Weights of a small transformer language model.
Size: 9 layers, width 256, 8 heads of 32, MLP 1024 ReGLU, 17.9M parameters.
Architecture: LayerNorm before each block, learned positions, biases, tied embeddings, normalized queries and keys.
Training: 295M tokens, 8997 steps.
MLP neurons of a small language model. Each row is named by its layer, matrix (gate and up: input weights) and neuron, and shows model dimensions 64-159. Each number is 500 + 25 x the weight over its row's rms, rounded and kept within 0 to 999. Numbers have three digits each. A neuron's up and down rows have the sign that makes its largest values positive.
After each neuron's rows, "fires in" lists the words (lower case) most often at its 100 highest values on Wikipedia text that the model never trained on.

L4.gate732:515561487476529499518513527468528464540480480509519515506513511525470450482489487484485486500515495524470520519524479503510486494514499497521524508498526484436458470489464484553516466509462522523511510510479476513452519511477535470518460488442557479474488545482545507506471466470472510454
L4.up732:517530532515480463528466490502489497484495528533496490506540535497499468536478491500495448491477498458530497513481460475504463504524506518516460453515492468525497495489475543492474508518490459534505487474481514498504490499472546503554476493501473460477512514482542477510497493510491464454
fires in: "de", "that", "of", "in", "tecnológico"

L4.gate911:523503452524467484470479505480475515513512532492483496499527495512498476470485529506495506528536477506469513470540485492545450501479510492462515502488510507478532479476480506494498503505493522479532451496449501548526491499519515469522460536510553481488534517500472503527498536514523481524
L4.up911:528486520508508504507507519499509461490460489502497472482477507520502492542514491540529466543510511529502496463531490505462503514456524529501558487508537523492560521533493529513493507506484500543484518496494546462504482474507514454520508518510522494456524508498449519507519503530542445498
fires in: "what", "it", "that", "this", "where", "she"

L4.gate591:479499539551514520513503508482495548504489488482461503556496472508541502504507502544476489473505471537512487474497538446431481508475487481518505486488518462521500541443483516516516482462503460507490475457530489451492499510492484519491489500549485511491540499554481500500492477474545474519
L4.up591:484521510563524511492483474485450509523509452504465480509507501504545548467527503520489481511458481533508472487501513432450507539490492502516518528492487481526516505473457552511504484500514439548517516477517521469510496481474462507518494452550472505521524514508518522504489488489538482522
fires in: "and", "or"

L6.gate100:479529490490523517509491498513500528507513455543487490496505534512514519516478549504512496472508452528483484494537501517465467526505528517492448500464509524514488523461487499547475464522528540527473533500475510488507527508475503510475520501506508475515522480532530462515462471482509532486
L6.up100:497498434520527541481455488456492540524489523531502490481486451474510510487512522515491533498468474547464528531491490448517515487526526475479501493462510502494513499486529504548472493508464521564542493536497526504489512456484531541553518516484473510455522524535522510516501480456525478493
fires in: "the", "and", "this"

L4.gate851:517498514534528478469459514505466476498476517523504500527526481482442479511470532473508525493515494534542484500510497492510513478471476551495520502524522465544480500490517524468499533497488468500488466544496474519534522488493544478479486528507543508518518477532477482494577518481548488514
L4.up851:549507516485508474512510525472531491468514533512454472524499458516543451459456487519491467464520520519528496470516481461508493507483506523477464479519506489485510508507482545454499496542474524502533491502494485478524534470501547485519550485501509511494489511499511539472549472457506526523
fires in: "to"

L6.gate957:515458512530518499512495497501487501493523513509518487492472488517484471479494506487517483481476467532467487516507502443551485487519499516489497520543517475431509534491540520527496516525527516500471523508490480522490480503481465502508543491475514528472489469507518490478498476499537475494
L6.up957:508497464539530504490502482503504506445506490521516498488482509476507502479505464501461472453488518565474510475539510482524485460525547494505488499498483524487526488492529534493462530514500557481487497540485530500481503488509476466488531456552498527539506466544488499522500516469494478497
fires in: "the", "new", "of", "former", "to", "current"

L4.gate581:507517503529473489477528482457483543481538504479508459516483485504450489473473505509495497477538497459509471509520475510546538509515522484475507515509474540510527488503486498462505500515499513477455489470508559464495506516481534503489505544492479477538515465528511510512474452565516481533
L4.up581:492500512473488522579512493482507484548470520503525489490505520466487502512507546450479492543495498513497513505511499524469451446504499490505495485512447557486496498515458478525513510503483526488496501514504481543486496497489535468501496522467501436504549503500493493551499506517497515496
fires in: "be", "that", "which"

L4.gate853:509505524487485520487522487507531524461498500457534536478456523497472487516524492499513549488504546461494506521480517486503511485519514533491492492529498503535505496465467488472529502488472520468495490486516477489455475503452453492454517569497503468513531506511490471491466492524525523529
L4.up853:537478536452501492493481497494494495508528510496496539490536514466508486469533501462520523509526524488492466497513512571498504489499476525506498492530500492500513489445473475492502500531464494470470525537492504507475484526497475488435513536523513498526540489488514511512495545483490473535
fires in: "to", "be", "t", "not"

L6.gate191:490531532508499525528517487547502490498535477513482500519519486495498564491545517514461496473518498529472482472527522530520479498542501513507546499456529502498536480504509530548482508504518471476476518530474527538544508520505506533449472501518491498529479502477511483473468525490516493504
L6.up191:534524492490515511538495547507478481485499490517488513486506467477482505476536522547497469525467528503501500472528497489494524485496469504494499492507529492503494507504487513550511485503465466475478515487497532499495508478514517540470484527510520480496470473487495546469531533507513504493
fires in: "south", "north", "west", "east", "one", "side"

L4.gate927:471483535488498477492499491472497508571479515499500477569479495484475476483478514538506515480539484520475529492504499543436454505517511518524482522504511482457487460450481451467486499508530532475494496513511524482503477462495492476494535468516495530499466488537502452508514529500497499518
L4.up927:496467507504502463467533483496491506532473504505500496515493498492471488485540463531492496495542486531500500497497488554458453520485498524543483527488528510473512518488467472478501511508517526467533500503483528499479483470489529507489499477539511559509493482521458481521506525455511491497
fires in: "at", "after", "from", "since"

L6.gate291:525465490494515492493538517501504493515496521520568520513524495487515495528483501506502448526491478541467442452503490530517527490452495495533533513490490544447484513511448480507481498536510522538475473495499483519462482492550504497480539504499544508487482505507486503462510497500496510448
L6.up291:518502498520476478469495480508484472493492487522481510497507520493552483507488501506504470448452508525480491524476477458525489479440456467511515514497533525486513519509515526524463554529511476490520467505525479465544500466521484518478506460507461526487473514490502512496509510498506520521
fires in: "by", "of", "to", "for", "married", "against"

L4.gate139:522480479485503451524485484465476524505518489508540473483524535471516472520490502500498529497519465494449419500481463504515501450513510507524550515502507483500496520489514468554498466484499499506471515461539508481515483532500502481509527519518495506457470498503510517500479492510460560486
L4.up139:492534478501520505511491484523498483525515474518489474477507513496527480487505458476477459505515487504541505482442484480504524530494472508527517483478485480478479501544512524476538476515486521527470552495487505504489495517484500488530535494544524483529523584500496500483475459496489501533
fires in: "and"

L4.gate434:513481497490520515511475473482482476511540520461501482569506493479456474511498480513524498478489503497529470420510474490456479503475513464499541511523521502495495521488505507517549503500480552526505474490474497501550491512470453476462485533522577511512492478472465457531514497549477506489
L4.up434:497482467553510477493457484537487511481496483521471462487486483516497472471530494490541501508487486440541479508482505466475465510492509507463518489491519480511520516495527559507536514528470502522544481510519529494519504488521495524446487528505592511515536487502484483500500479561455461531
fires in: "and", "but", "e"

L4.gate789:518513492481499494469452488502480521535491500488496482510540536538483482531509527519496514489490519504475486485519487499520493478477490488517528467423496536546500474484506526542496500512547530478477476503483516520491528504521547467514522470526530489476500468497510504541474470511491501493
L4.up789:496523462478519517501493505526479491545504495457496513477507482426446491505496499532511500512515500507518535505459495444515481494488495494492497527464505498491517508491487508468474522516484480523506465479468483508517480480514528481553495475486513472463494473521478494493528513502506480473
fires in: "that", "this"

L4.gate5:494516499441497487544517482457532506468490510513525533517559486503446495487468489489521510556504532477514478499467481493501509511524500519511435493516537528555486519448459503495504482488482465492517495524520512506497499467454540503494524531496485525504553525511522494517501506497491526522
L4.up5:475470484460482478502521465449516474515478485494505510468516460491474477511507468498498537533488491522503527527505508497498476495519490521518509471467541501521514504471477465503542540540529459494551476496502454483464493491526508498485484516480491473461537498486514472514455483487492528492
fires in: "was", "were", "be"

L4.gate667:519520527497511476491515460491477503474529489521483460495485557478472508515496532503546524511517477495497479498510508519506501461515447501481509539530526476494498532508518484486471513517495486477546549503535475540534508488511477524463478494508505492526485523494514507508494523512498497540
L4.up667:532524497529513482495509518463503517461541516463477494503493515507510454440475523519497508483477519501459456529517545516510484496497508516471500523560495482490481493503545504482474512480470483477533541536540507490508516495522507515463485512530541535505484519492541527539466511515515508495
fires in: "had", "that", "with", "have"

L4.gate151:511467491511532505456439465488479476484527464503464519488487508475463522510563502486490490507491498477507530537504481503490494459508498516497494477497502492515553435517509518501462486498483533492475500511494510499501538520479489505466502501497552499533510492532540502547435517559572460517
L4.up151:514451522462499475472516507535500476517515510511503485479498505488480513461495478529440453546519506502532478502505486501505453511533494491494492506476527516526469520497513508508500522510521529497521495449455487495547501500531464533471537538517497522469479535484514489465493511535486469517
fires in: "and", "who"

L6.gate61:517467493484516507504498489533527533534485488469500502518497471461502511500487433476477467453526472520481561499508532478489499460500540494501533523461529527544504487547532522512502487492502499484497501546514512504566506492503512479486500476544497517564450497517524491486480528563506526519
L6.up61:446507521454513478487546512495555510526523499490464464482479535487502504499452518490464450504545493503487520532489492458551476487484523499467496482466485485491437483501488524505522469526498472529473492516524505511502474502448549544476500529516439490494507527485505452508543482523454492527
fires in: "the", "his", "separate", "new"

L4.gate791:523485479516493528519523523469476514521510475513492546488490480497496528461501498498540520466490510504525507480465476495468504528457530529517494501506485556489496457462469510527494463509518464523511460471505498436469506481480519485510522499503487463508496473516530505474496501433549478527
L4.up791:531458470525517492562478505499489495491520477492507479501527495498482491487536423497496481507487498488507490500504535455512525456483523487474465506500510544554498496500453490470497474556512496466542487511479466493441483469528532529537492526509475521515522507477514491480548477514532504472
fires in: "end", "games", "in", "game", "early", "began"

L4.gate587:554503482487482469548478467442550525507508508534484518493516514496498465506481488520510510516538494497491468515478506485510509533474515500527522485511527517495474538478527520508499537509490545535507482426532479503517512479444519463477540532517476478438497494481480497507534498505508523510
L4.up587:516486520497502484503496451428522510474505499527494537509511517518511492472505448524492508504533538485478486497508529487490526520485463516506512487560554556518461455487508492484493515497505496506537543540502533483557464480477531456485473503523492485535497521487482456501512500462537512518
fires in: "was", "is"

L4.gate680:487507552495535485504515539526474459481474511446477540476491520513537502487496509504495507481504514476494518481544473496539503512495549532475512507529504475524502506453529510510510544522515496499472499519498540510520535487525478525517499469508535455485450505512507492527531489515491499545
L4.up680:459497549524484515518495501483504504481529498491510505491511519501481467502484483495493516500482506493515506466499490489558499520498511511485481457532485524493547497501456499474496507540525513488540487509501562512539526463456516479500546475442483454497459479490508455494531509509472473473
fires in: "and", "then", "to", "or"

L6.gate30:519520498495499521445498480520494457491499465519575528519533521503522475493491528481469469533527526533483484523483491527509491478504496534488520471498508451501509492446505498512526497522541509510514494533523493487547513520516515508484513502515510491505497521432489512513536527463513477523
L6.up30:518479464475535492463448520501507459497511489489501494536543502474526478526475516531474500530519486457526472486490480453493537495513529482505496506499512472460492502490475535532497516515503552468517492516486511495510509491487516487471492505483569523464478540479534524514537513489501500499
fires in: "to"

L4.gate88:487445544471516504532540476459485520510475466489481432478501542457462485507499452485506506532481488526546502498533487493477473522484532554516505514453494541525471502483515517522470561488525510549511475485478502515466515515551479488506500464504473516464539496531516480513479467508485495517
L4.up88:462476505489523491486558486457522478524498451503493436504468528487487526505515487451527497501487529505520522517521554470459479493489497488536513487492446520509482464462543514504512497513541516509506522503496458522504514483501503500497515488494518530507531495492517468532466457497516473524
fires in: "after", "then", "and", "but", "before"

L6.gate274:506473518531515513521462521527495503495553452472512477495504493505504542523454510528546489469503533502491502517500491530532478483489549501486516502513524499449492462481474523507454531525520517504486512519529507448555456539468461473474527459511527501501483543525476535550447478533459496464
L6.up274:452454532518484515499466526506532480472534501492446524505496470474468486552485556480498478455512473521517501505478458475499467499506480519487452501515457516459534528498473507511467508549516506514481489509496492450440474548478501517509486523510499532534526518522544519533508519517479524509
fires in: "was", "and", "later", "political", "he"

L6.gate627:509491488521480499516476515516508481526511519430538486504511494494523474466510498476501505493478500476531518498471486523487452513483442530535469515520546504532513527494516526465515558519504485532538492501561493462482485482497506515488550502504486478516514484483497484520510482459514512509
L6.up627:481474543503513501496511508447538478494526516492517528506512492529502493545472471478535470518507498553502499517456510489470475509523491488488510476509502496476507531463441495481489527507510498537499516471445505538530527471506491528443508462488540531485508491493501480507474505504507558551
fires in: "be", "being", "was", "still", "is", "becomes"

L4.gate182:494497514473518530501493554491509510447510499522506520496524497538478516503542520517491509485466522553499457487481478489464513509508505522479515485507495516520487472494478526515511502489510471504541506476475493490500526490505525487474507521528461481467524519492517486508451513512541481507
L4.up182:519483502491501499503502483477503511465488482526504510509519528499531508474507522488475465549511469494473475490537523506525532499482501524507504495525556483562479528512465529525558500476532527473539514529440482493468510509508460485468507510499479550475505512471475504503513488467481475503
fires in: "and"

L6.gate668:542522439470472531485524524485514464489508492475516495472536515513498503500513516494484483460502523493479458482542510472504514507476487546476504476529499469488526491461548548488497522492483511510483511495492486527546499478505508465464525503556517487488503496497536451471495526503510506519
L6.up668:528495493507523486519555477524474546493488492511511494464496536461536479496518483486498501482477525473478510495477492533557499481523563506478500512485543501493548522512540559477544456546492501494508456518513460475543492516515498525476492481482516535509490472542514526499536507492502503508
fires in: "and", "as", "of", "the", "to", "both"

L6.gate968:472492464523502500509520535498509483506484500518529524568513504473480514490514473489523500449467494500513512475522492492524493489493492499529478469472499498504550515527524518469507503505463507515513506477428454498472452528513505491549497512543489534493500495506521495474500515454499492506
L6.up968:500504489499502531494495503506512509527545505489509519502457495547454490492496458524471454519485515550522490475448503491469520484532541511455491498506499481526504476511507454490434418511547519561541493491519483507531514492490486542476484486525464512484471503545543517520521521472505482520
fires in: "in", "the"

L4.gate788:504525528490496463508431488464496525537470470538509504514507518526481481500483489480470536508490492488496446495471479455522496502500523514482503504510490495493492510496561486500490522536494560513472531486557511525538488503518460495499470498494487518493480441529487523532469496500510518522
L4.up788:478519484551470474445499460497531487468466516503532529494498499504462503546470489451521504500524509469508464516495468511540497495514493476512461506509497462488509484453514547463512539483463504512524518498542481535491494511492502462536466542516479469468468492510501493501500478503486486500
fires in: "in", "a", "located", "is", "of", "at"

L4.gate887:498483497462463472498492500453481512441559480478512499476513472511503516511508518496527491525521525502464485470483521515547507477520505532509517493493486462515471522463474474531485497482523527540499504458528502515509509476514545482516508487526498475490511475500507468498467479492540533527
L4.up887:483523482431477487507531503478513524449540530493507475502501463502519506494506452531475470516485515496530464536519518510462488512522474535571503478488528486519493460492516470529463482529505486519519496493546468477501484512508515499516515533576508518500508486524542502498496512464503525521
fires in: "are", "were", "is", "as"

L4.gate730:515482481524502498500538484491509506514520530482468495504522534501474482502508497449497570501512474430470423508493532504487495512483497488514552512513493459489451535490516535515486506518498516521507525464523495515506502488466513530555493497481474489489470501516514517495448517517499514493
L4.up730:500517500542492519471530522529487506503553484487466503543474487479499465474474520461465502472524512476480455469477464490528504440523496523507557524527530501466512451483520529484551515485471507526483507476508518473514516459482494478480521559488533508491487477495487514516525489480508455507
fires in: "and", "or"

L4.gate210:469477465497477498509519515512476515493504553543498474493476530515557518431494511483498495516489523481497529508508525462462443503498521578488502495496500509506484493444500491501505543516537471470502521517476466508456475473544481468497523500489475536504472463509547466516488491531519494519
L4.up210:483498528513493511466522493493489502511515512515491543520501502465519468440494538516473459553481494515484491501522481493524495513508502543496536498492475495455493491486511516503516531490554537572455517484491480497469509477506495450460466456494515495446530510507478502548469518515512477505
fires in: "until", "before", "after", "during", "since"

L6.gate176:492504470496530508477492543476439465556489483505535548506512520527482519498525470534508487460505536522525478490523511540470558523511538472523464493487503484531529511517462516490502441526436502520500463471530520528536469500503473512507492535509503494511482486519488530502463523436476485497
L6.up176:465501483499537455490504453486505510536507460503519480479510482513502520472483457459535515490468470478486505466558486497456502498502553525462478543522512486533519492499460475484528488524489508495537499483484484494483454525494469562494482504545498548532535527525529518519501533511496474518
fires in: "in", "the", "during", "late", "early"

L4.gate812:488501528548520545548463510483525478491519473520506485486511498467471493518457532477488512495480490469514527504556501477491482542476482529519474562497524471473517483516501540487548530579484488487494501494487465524505514506518474469503500519529541502522529491487498459516516451483496502506
L4.up812:467483502517506533523478513491555493514490487490481514451541481496497523523503523490490494461473510475513521466513479494528495526490492528495517555491517451464510496518550561508544491597485522489454488478494472498504476486514478503524526519540523488535542486484494470498504483480506494498
fires in: "2", "to", "0", "first"

L6.gate724:493460512494487534482568489473526499528480522453498520484493507523503534504541485520495501460482474514481493567521499492451474481519508475476489491516526495528519479495495467545499505536529485514500490477513513437497506510512492513460508490493517500509509545498489449483448474515468463499
L6.up724:484464496492487538461523499493527517511489524459460540468522499518472502511521485522509491485493461486475493551515518493479470473551493518468488493509498503510482510492494453539482467540503482512473494483539518475491489501513480484472527509488541503500515541485495493438483496528502459480
fires in: "and", "then"

L6.gate71:545462475467497496504492516478522518481537470517505524513482533505502457516501497487518521514493522513463507525527490516505509471508499458529492464519483506483537505525538530493460507502482500453492480509516490467543450488487502531507510511465491449528510504553479497545496530522472501521
L6.up71:557521478512479522461530482483487527483535508519482506488516504490502473495511464460489492501487503476453520510501488532485476523525525444492478469512490486442542488510500529489499480521482496403483485493502520486561560497479485536501488493470499462483487492514469519519482512520530491492
fires in: "of", "in", "the", "with", "at"

L4.gate102:499498562492497506499514489516518525496554513501535540492470529477494503510495480524500473478503492451508446483494521472519546445512490525547524490497487515546559525513473492510517542511454504501498507500483502502503507485487476505485479499522494521514478512474465485536492479524484484506
L4.up102:494510508523495480532511485519467455480511523462435472553484555481510460484497463519529470481523495458543530500501517555552525471509504469532524511493497511555490514503473477487524515519462488479491473490510530483511499503492493541533503494524493505502536503506479480554496481524497473507
fires in: "s", "that"

L6.gate97:470433496503468535484505520505468479502488541501513537481452515496496479495510504506487534502546476490468472528501504479528530516486527517476508464528497483505541519469493474487520539547496506480514503479505496513474501428537501481495484521476474452486537512465518468485525509469531521526
L6.up97:451474498520489498496488500521471523488528527533524498496494523483458473446525459506524495488507558473472494513499466531475475537539512515451490475535484487520461521510478431458498567493520511499462457511492508510472478533523497482461480506462562451527518528525510496500510559507508489536
fires in: "after", "by", "of", "without", "before", "began"

L4.gate287:488532438531513441520501462473509508484535485520520522534492492493491505496514484486503474494443514503503478488535500434544491517494525517455557513514495471537498529491467463487488497501510531490481523532509543527469512484478498549485508473497490479530502460536519479489530486502494467542
L4.up287:500542457534499481537502474506530530488479509534551479517481469484514518500516528486458515479484463478455499503496527446520486531488547516527555528499479491487516524503467535511489509469511506522453495513531499525485520444489503538521472501502474500502495459509505505499498470512486498532
fires in: "the", "first", "previous"

L4.gate330:528492471549498486484470510488520510492486519536504524511414495445476492528459494525530497503508489534478470503539457445498464523552453529521451478506544506495502511503516488534536542500506502486513526548514489482462469468511472534515494490476507527431505459508513485495546518487493506520
L4.up330:535508468528493515498502492477544480524499536530489524498462516462476483540448494522528515487534479523489494518515454485479455533543458522517467494508516495489515498492530527512532553487506501496511500542512489479454457470497487485533486482477525547427509477497466480471578549487510493516
fires in: "from", "at", "to"

L4.gate983:490542491517524442517485510451500496547504484495493492499537450505480496499483526494489495509513493476473471532545496513499489513467506479486521469445584524488481454451532543496464503518510527549518499506502474481512527484502494535484525475497556523497535497491517508501516487515495486488
L4.up983:467491519489526483489482482473549507502477488522458499519511515521484512492470481496490511506492504518520492487509538517499485500472467511474473486449547548518512475500563569472492512514492478536491507496523431495529527465470520497495539467496545530516525465472508483496486509512485505494
fires in: "by", "to", "on"

L6.gate341:473529486503540502540518481530523500504488470525464525508514435481475495568483467500498502506496486500531465524503507465474447481500489463470499507496484502502499480509466493505468488489479494518534483521498544532519503539544491538521467500544523521497473474494510476508493521481460497486
L6.up341:512502475441510488488487497564518511499458512516496473442498527514486517528472523456502524488478526531485490470502530524515489520503522503518522515506499467532490496522529529468525519475479502502490520509477450527524505435493522517481492476522476516486454484496480489514530474526497465504
fires in: "his", "their", "the", "its", "s"

L4.gate16:518489475495516540528480533507525515492533544499463454482486533491520511466514488482478483513480495482490527431489510509513498496496450492515537514496500481515505475501501517534510533515506527531464499522543509521530479477481499487486498466521491515490496470489445506488515475506479501542
L4.up16:495488510505519505486489573486551483522507533491507460543493563516484519462491546477508520470500528470519483467480494541468463498515520513508476503497526493515519481493474539485520488521505490502473456503493535476502536479461490489518456507502454505479520466463494475451483516513469502558
fires in: "in", "is", "from", "at"

L6.gate800:481509521505532510471505502515507490535540514502472546475499489501518503508529474510509491474518527516558516515477514489479448523462436512516490486509526506498494467481471568467516517480539476477509476538491487469499515494493449509498486570506503473549502484500483482507474493501520475527
L6.up800:509507530480555555571487531486515497529504481475503504499502471519533524492506524525528516471458553495509509480473499534490489536538495470513467510524494490512498505524493508504501475467487499514524519472468489459551500481521482466514529472547465476550499442479479586512486452467495518507
fires in: "to", "can", "would", "will"

L4.gate943:508513528505514499505494470485521495481536499528494517495501517512472466503458516525508440481512526514503496492507518528516516532528501500501505489524521494493512485487510502500505516541511510493561543497572473497486484528509474496492500572534511564520485525499469475499491492460509535524
L4.up943:506496510472517512503477458462510470454493521515493509515517506468519495487458529498581491549531494479501480478530496533511530537520501485538502513526506503492498496495490481525483502548531556547502519518511483470526544560454482491455523511518493512514506539450489495477491460498503503517
fires in: "was", "for", "is"

L4.gate988:482492542498484494492483496493501531524496511523535531521505507489507517493510473489527507510490514523481446482503483461535466510514534504529514517503480471492474483529492489508467513516512485507501484525518518511576470468537486511515491514526517494504498476505454507473518477453462483542
L4.up988:478500478487546518472521515488512539510489511542516477473475532499515510508478459524502442470499508526491435474508494478492501531504480486509533480446523495474482522526484487527477526525492511531463485511489518518474511485552476530499558486536518502494545482482491549494526497501523490535
fires in: "the"

L6.gate327:518467507505500465502500504519458553498474507488495483513480496520530496538520547498481467492481458527488482546508491503524501493520462465504524479504528468545508521494543487555456514503495498478470461500511517516498502544520498528462526526510440472486495542543501574481490498488525483490
L6.up327:475473505519454520491472529504499540480493555471507473509482495509523498509516492448497481448517450510447509490486514486529503468515482533523498535519475511553493485494467484539516537495498469459504496521564503476516500497482499490473505509525524506504502525484477552462484491458495501509
fires in: "that", "announced"

L6.gate650:417507517486500503498469436502497531490495520492512490492529504511493525446466517523502524501492495495480532470477483520537512493523510568494513509450507485484533486493527498484542493518483488511514530485507469447519512518527514465458490501541538519494494475498489524490461538498467465500
L6.up650:481502524543506508472524490495477477492487515472535522467473508523511566496522490511494490475483500516515483485472509468472490516477506504513501523497500497481464495491471489513463510505483455535541522476456531502471506480508530471498473556503501468507490509523505542514501488530494470558
fires in: "and", "but", "or"

L6.gate1016:470477465481519517515492520557470516503519500456466523496541492499465531483446501459471510497541504521511499534500489467484493482514512492511502513524494476492559469474458513550496507526497522459538495506509513483484484526505428500485522449461496480489448500499504489531462491493500475524
L6.up1016:447495508466504478494502548491466495516504476541483571470485529494512467517490510496496511537509513529496503479536500499500514512499497513472530447496552473513523516507501482514488488486504498520474472501504462503447522509497467487496470495487534510471474493516496461475479549470545487466
fires in: "or", "and"

L4.gate692:482495514507482484510520485484512487516515526528487460510495501489520531522470467537484494477482570489481440486486515506486541473446477505540519538459544487514495493533509497526480499512485511496465508496491486497517503498482485521485510472504494584518526499485489480522509537536489490489
L4.up692:512487531555502503502453494557529482496495549522474490491515495470528537505525513516495460513469517499475479457498537489449512467506512512498488498460462485488555478467502526514507498502473481538505504503492503536498544488480502524541505501515509504505485488513530492508501533531507485479
fires in: "s", "own", "following"

L6.gate990:548523474473492515500473526473489556498498531495476484474482498508500530502523557496486520466513502493459502535511430466529511484479499482488492510543493484499532494481507478495511537532499550465521505500473468505527486516495485451477481518487481492489526519481452497520482486489508487498
L6.up990:495527492479486478546546504493494524509438486518480442513450523512507536503476473493515481481457477505474488534521482527466502497505507506480498497461515476522519498475508577481513501495501505521530490477519552555490543545458480479495512480472452454512493550502485474499506476526506524508
fires in: "after", "with", "for", "in", "at", "on"

L4.gate58:476510501531510507537486485531498504509489543519508562546469484530472469498462488512519505488521529494517495501499501450505523535494466467523534505518489527495508481478485465505553510557490516530483526506437497489551488475531451540490544528546559499488493460487482508518488501503504473509
L4.up58:470452496488489475541498500526495518513509520471504556518527510550507470510465483531507495497537523499506466507497474493517495529485436485495504510513479550470528503488487460462524482532478510523479522528507489521514481484504500498508514515509487502539493472453480502485445492510520488534
fires in: "the", "a", "in", "and", "to"

L4.gate430:485487480518519440545519487547529521519521511458514509533464487495530504479499506530500468486475529483511460452574487494520489480496554524512486475505530539537478483477532460525514488462488487475484491504467504482525520476487477535547504503540503517506501492491542485527482540506516476530
L4.up430:478503524489508470495515483492528538525499511516540488514500464509509505492512482519497499452461447505507494530502494523488507474465508531531494502464503514513513478522483527511481500496497431486504564493472515492503474542501509503472492490507468485487472534527507515492477456485445516479
fires in: "the", "known", "his", "whose"

L4.gate520:562471499525500485511521500489504460495492482510515492491503522485504451489451465501486492421484527509471500510508512490495515501497500500537472535492523507487489525522550521448499540509528543468523454501552531513547485492516541485501516520489516506501455489466464488498487517514497507529
L4.up520:526528530544473487518493522522485489491530462500522495446541514450503469501475493477484536443475501513441500501500498499532487491453485475502490527485524489475518530541543532485481515500502510460517469470488521509509511459496519476517512509511497513515433483548469476470468510508483505484
fires in: "of", "the", "to", "with", "despite", "after"

L6.gate143:478502505516504540513510435509435456507528447488489534520519487557497521499536515512506509479482514541500468514535505475483488512436508517501504552511448493505545494464548494493521513529474494499474493496526483478512479473447446486496505502502491496493513557475501504473469489467508468451
L6.up143:481531509517494494482466489522488499484475490538512467484514486488470506504514471495463509573513497514500485511512511484453500485498483514505534513497556495516500516507484477459485547491528476480512522514526527454521504488497440504466479456502537523475503488524494441446495458521533472501
fires in: "and", "located", "about", "over", "of"

L4.gate462:504509495457484489508509498476481523524468479474546533479480486527494536463541491538467513468513513503450517482503482520504514485496541493498485486508513506533518523490491473532503507519543525515504502469492497494524521441493479490530544469469499501532484463484543507472516513490484501500
L4.up462:447483513468505519485556511494528509480480528514518508454521521503498491480504523487504508488513504505476506474478521518521497467506502493506486473506534472522498490490490500542506497520532513499486482466464505456538509466500470434490502491469468490534514512537545481477535527492498539480
fires in: "also", "then", "later", "only", "first", "briefly"

L6.gate568:511487492465503521457527499514492507509486508511492509515453502535452500519455545500465480485500510540485528518494505465497449547504468501500510497528551491497471529522476485499495449535559500493469426478495504498533484476541497487492525457505483484497477499534553497538525510494490510507
L6.up568:488505515518534459537502488518531542482531517447494507524509492519477500445486548515448494504510509496480525500514526501515444503483434479491553463454508510505511494534480449473473497509532471517516453499446517501505539470517529501567487495507488479527500476487524493524509482504480480491
fires in: "the", "following", "that", "a", "same"